Weights of a small GPT-style language model, trained from scratch on English Wikipedia.
Architecture: RMSNorm before each block, biases on query, key and value.
Training: a variant of Muon for these matrices, 356M tokens, 10865 steps.
MLP neurons of a small language model. Each row is named by its layer, matrix (gate and up: input weights; down: output weights) and neuron, and shows model dimensions 80-175. Each number is 128 + 24 x the weight over its row's rms, rounded and kept within 0 to 255. Numbers have three digits each. A neuron's up and down rows have the sign that makes its largest values positive.
After each neuron's rows, "fires after" lists the tokens most often just before its 100 highest values on Wikipedia text that the model never trained on; "fires in" lists the words (lower case) most often at its 100 highest values on Wikipedia text that the model never trained on.

L3.gate65:141164082133120160151137100130094124129113157112145145122143092119133140127096128118132177141128106112152138153137138130108117152132099081155112150156106105182133139133124093121128094106101181136131099145100084124157114159137121135088108081136138163140118103109155156137098121082077110120
L3.up65:154166104088134163139137116137093113159115098119095120111173129126092123117122082135166096168136089152104150141091161095156117155151108142145148188120127139144105129107138141089110152104133151172136094136192166114129141122116127136138126105139144135143132080099099111110126156132133131124
L3.down65:136102200218125112070088145136109099126136126129147130138208107101106113135092117131112118102109168143123142152152154133118131137145160143106126132129129108121098142127118115144131154169108124111158152108084160128118149082116122081132132112090143096116152141139111108119160136159128112122
fires after: " of", " in", " near", " from", " through", " around"
fires in: "the", "a"

L4.gate511:112133155076127165157114117115108074136167142141133151067119124094189156137154152101103109133175117141178121150107101165105179161105116114123138123167119114117112089148119135131111114141153102142123119191084087106135121115159113151106111141102103136130102173127142124107119120127108122164
L4.up511:099122118135095111110139146129129128142121148153173140073104090121105130130155104106141135102150098090138107122134107141170066152119115129127144142098102130134133099128114100143136157139154161106115165115098080111104103123152098154110101135186138146115114118120070122135153107102088145146
L4.down511:111133142101122084097134180131108152090110127141096120112137157109174100103115124117165074111088152083144132163081131092121134154087114091111113135149128123135123158111116106129129096133115106136093118121116145149144116087139147152168100118144134118109123134084184140154137109148188114141
fires after: " on", ":", "born", " On", "On", " born"
fires in: "on", "may", "january", "june", "september", "february"

L5.gate555:144109105149124144151198142197098109148114102112129115118132140159106131125146154163085126086100127133133097132123143173116119109097106156187090122115175129092165113108103096115124161111115100136107149158118098111139155142169089137141109104147106127148118103154107172136153100120151089114
L5.up555:101110085138119154154145102131120128100163116092084117133144110125128165159154125132081158122083143091119128125147106130167115159105150127151103131138192177111074153108135141119138108116125085147130088127111154149066116120161136123101129134105091114141136105160086103134137142137104100091
L5.down555:101113133154121163164120117141120047105109109197123161132130150114119154139116141111085155133144116103108140072154154148108092105089123098139157093104099140135113152119121088078155098163094075098125115151139120070144095133119094118125102143172095158152119113149133105124137128116120107106
fires after: "'", " as", " was", " became", " is"
fires in: "the", "s", "its", "appointed"

L2.gate261:142102149089109142126101118145156150136128134140123123106121105135136150107160104147124140156144105066117178137100181150098145165122071114132098156151146148153110132148135105098125090154111144169145126130131115118103131133150124172110132109155183109092131146156134139118131099134167118162
L2.up261:143124160121139119138111129105120129064123104059115105115121181115155148100134157126117144077140124099090127115135112110163097115117058146135125131134143085167120178143141089116141117115104165137108139122142133154163150163131129133117068148138133128178133153114143138111107121076108089147
L2.down261:099114098089161145130101134160095130166073094164127152097098121089111139112142099102124106142126093142090099140108142119147110123120123154093137167122145106134118093076148151112111124145129104107131143136114125145143102128129094115128091125116117129123135087107101098104151144137159138097
fires after: ",", " in"
fires in: "which", "who", "what", "where"

L4.gate356:088174150116137165122119116113131122176123149100142114099132141094092129152148129140107125154122148136137157146147094140110141065094071142129147129118162131146140176141073178109126124146135149144135093129134105109138108127107148104100112121123159190115158145134123136111159137153141114147
L4.up356:120112142126088125148143140118130125178156100130142157156094125102128060137155153152111116100093086126149172076158119165147147143153142167117094144105139118137127117137147154129155146136136091109149123121069144092134108109118130173132144089146138161128125188086125122166143103090157093072
L4.down356:090138135129146138159101075099113107153119123098121122150155164089112179118146127132146130133129126125143123096157138145096098136171087182150101146098127119130173142144155134134141159117159149158100138123119167132117168140108126100168159124165134138133131102142129128125158146156073103113
fires after: " in", " of", " at", " won", " to", " for"
fires in: "the", "of"

L4.gate387:148110105107115177140170153104122120132160106122115143157168141098168118112156161121155130087107127141125145129151118147160116186137091137148121133161090150129105152124138132100148175166116092119118142118155144104145102063111110122124114156150124139108093096117150127167158108128114171157
L4.up387:120116148122152114123103132103094146121148110146156104137141113120117138109150146146091150184101077135122094082144120091092095129151108140069148140124098123171105075154137146107126179144096123136145126093132119145087177177140096103156144119124142137072117138120145105163124102130095119181
L4.down387:096080148094157127152161150133145155137113092114146171101116098099140127106084145148126125113121157108129133163109152107115098114140195115126130171153113140167185164118158116096115111135128100130094115145109165091110142152118176144109144101155101128101069128139121093135115136132129159142
fires after: " in", "In", " In", " |", ","
fires in: "march", "february", "january", "july", "may", "april"

L9.gate182:142123153101109162084158117141146172123154147145153121113087098140155100136180120110150119151117108108171135099098165118175138138089112129142133151106129126099139157130125160121120085148157144127118132116108105130149151130145107150131106131114130100173145152104135115132122101144105116220
L9.up182:143086155130152084175169135132077119140149148121095176162137096155115107113103165119166174088106127163131124123063089098133130093170144137149073116131086127120102130127111112132115121099120100156142127176136128150087122139167122142141107147138128119126127116132142120167097110135161138106
L9.down182:118115148130177120141130116131141117158131149105138146126152133125133124132116109130160154092098109167135113101137112122106068076167143104134146156161105127128112137142144125124149146127120123146142148121075197139147125139133121146127154166178125106137141112120098123153185105075127101076
fires after: " is", ",", " was", " and", " as"
fires in: "a"

L3.gate257:171096095138110146110149127147077090153141079127144096118114061169140096157126108123102120195157099149110117142145105129128115102096112140085117107173153155128111112142112115107127164117137101081155139153138098106139086134158131127061105106110109145147120141147188134208151119122129117136
L3.up257:118083146181097052115109126092163127089134143137116141138126173106142120114123179112118135155133144106129133132158124150133123115149155162124163144161133096142112109091097114099116142156101105151106114096141131118087124097104191117107138135109071098178100141114097153138151133125130077107
L3.down257:137133134173091198127120123133136082125122117116153175158140146124088132121084103146132114143111109107137147121111101140172111125155103163122138111094131129112149140151116108141139095145105130131160117148115136136144115137155115157140123127133152141095127064078089113148151112094143143091
fires after: " on", " in", "In", " during", " near"
fires in: "the"

L3.gate756:118111104152126122147112120141154147116113150125103096126177141143132157156091137164140112122119104107169070110127103126140103167072101142144155136115135141131113129134105127118095116155162106107130086125100127140103116157133150128130105110111127151136118102123124150150144113185119124148
L3.up756:171135119123099149133120103137135119146152159110117150128162116123136135119130141149130148156108117104162082118154088149127124113110117112169130082085134144141145104123127103119170150130145122086113101142091079151128111185132118124119109158142090185184138109119155165150160081144126124129
L3.down756:125132166156151128119122139133100096123152124109116109089166108077113122060143128140192123125094155127121143123149147132138050104113131163151095139109098122126146118124144131111136111144101129177120146152147157122135151146127133196127178094153138128094114107129116151090167155125113109147
fires after: " in", " on", " to", " from", " of", "Be"
fires in: "a", "his", "an", "their", "bentonville"

L3.gate423:164113160123157127160131186105173153117114132107090146105169122097131158111147156119123132138133152133120133147134120116107130128144105142126138105119110146120134106093122110163127097146150120166157123152097100085123150145119133074118136120130102111092108082129137155153177119100177171141
L3.up423:150140110117109140140173110142154153137138191113162118138112121113118132136140160109119098168139139149181149140116077109175134127133113083163110104138091123095127126140133126120107142147074130081118157107155092145094139128110138156140153113103094135096103128140147120117136145121132150156
L3.down423:171152138127145105157088117182141135160125116122128126145107092069153140178160134138143080140129142139158133084150108077133123165154174124134095160147158138126095111127135125128141146163101089138165125128106103152119115097129149146137141099158111158109135101146134170172128075151131118180
fires after: " Roc", " o", " Rot", " Nas"
fires in: "rochdale", "oak", "rothschild", "nashville", "acht", "london"

L4.gate308:103121158151087132131123125140128120147156145139141089097116135136153111143100146125145087112146117139117105092182155145107146134073105134109132075125114150124186107126139084089186149135161163137132111109177129126118152181159079171109093152152124165124115123139185153113112117155107150155
L4.up308:135174148119147100151124100128142096165110166121104136096129115149140122117123113131163127130138123152205092110111099138152119125096142151161112150122100155152118146121135129122111169096137103120114111115132112126113149121142098161141115132153130122118052116109159178130146164112122103172
L4.down308:125126163141127117062118133159131123185107112114118109103095101119113123107131140147119110144144105126159120118109141098143129148077115146146129151125141147111125112137156115127164138111128105105128119120126099112149135100135109134137124083140150138148085061110144141142110126115156101154
fires after: " on", " On", " |", "On", "ru"
fires in: "january", "on", "february", "september", "august", "june"

L3.gate11:134166163152114072138136084129118145152153126138091130132107089099152109118150135139137111148132148111123128097158100145127119142085124152112121159110150119114124103144125121149117094129101106156137141166129091185141140152139124130171133136107140108177130112165100133124159098132113126098
L3.up11:105157125160138115111146115107074105131115129125125130123192132120080103123121145122149114128149109125122111105105159137138179166109061149132140144066108084156180121120150122084110099090136104124175117138163120124170173163157129114113125155104124094131101128097129162099155104106144144156
L3.down11:126146140151135103158122136131130139156118127070149120123189151104150159115138112137140120108121131150132135147083089109143129130141093101129106092095184125105133101130135121124127147141142119117110152094122121110120126129135120172105149145121086142136139115117135112174115160170129112164
fires after: ",", " one", " is", " as"
fires in: "a", "of", "an"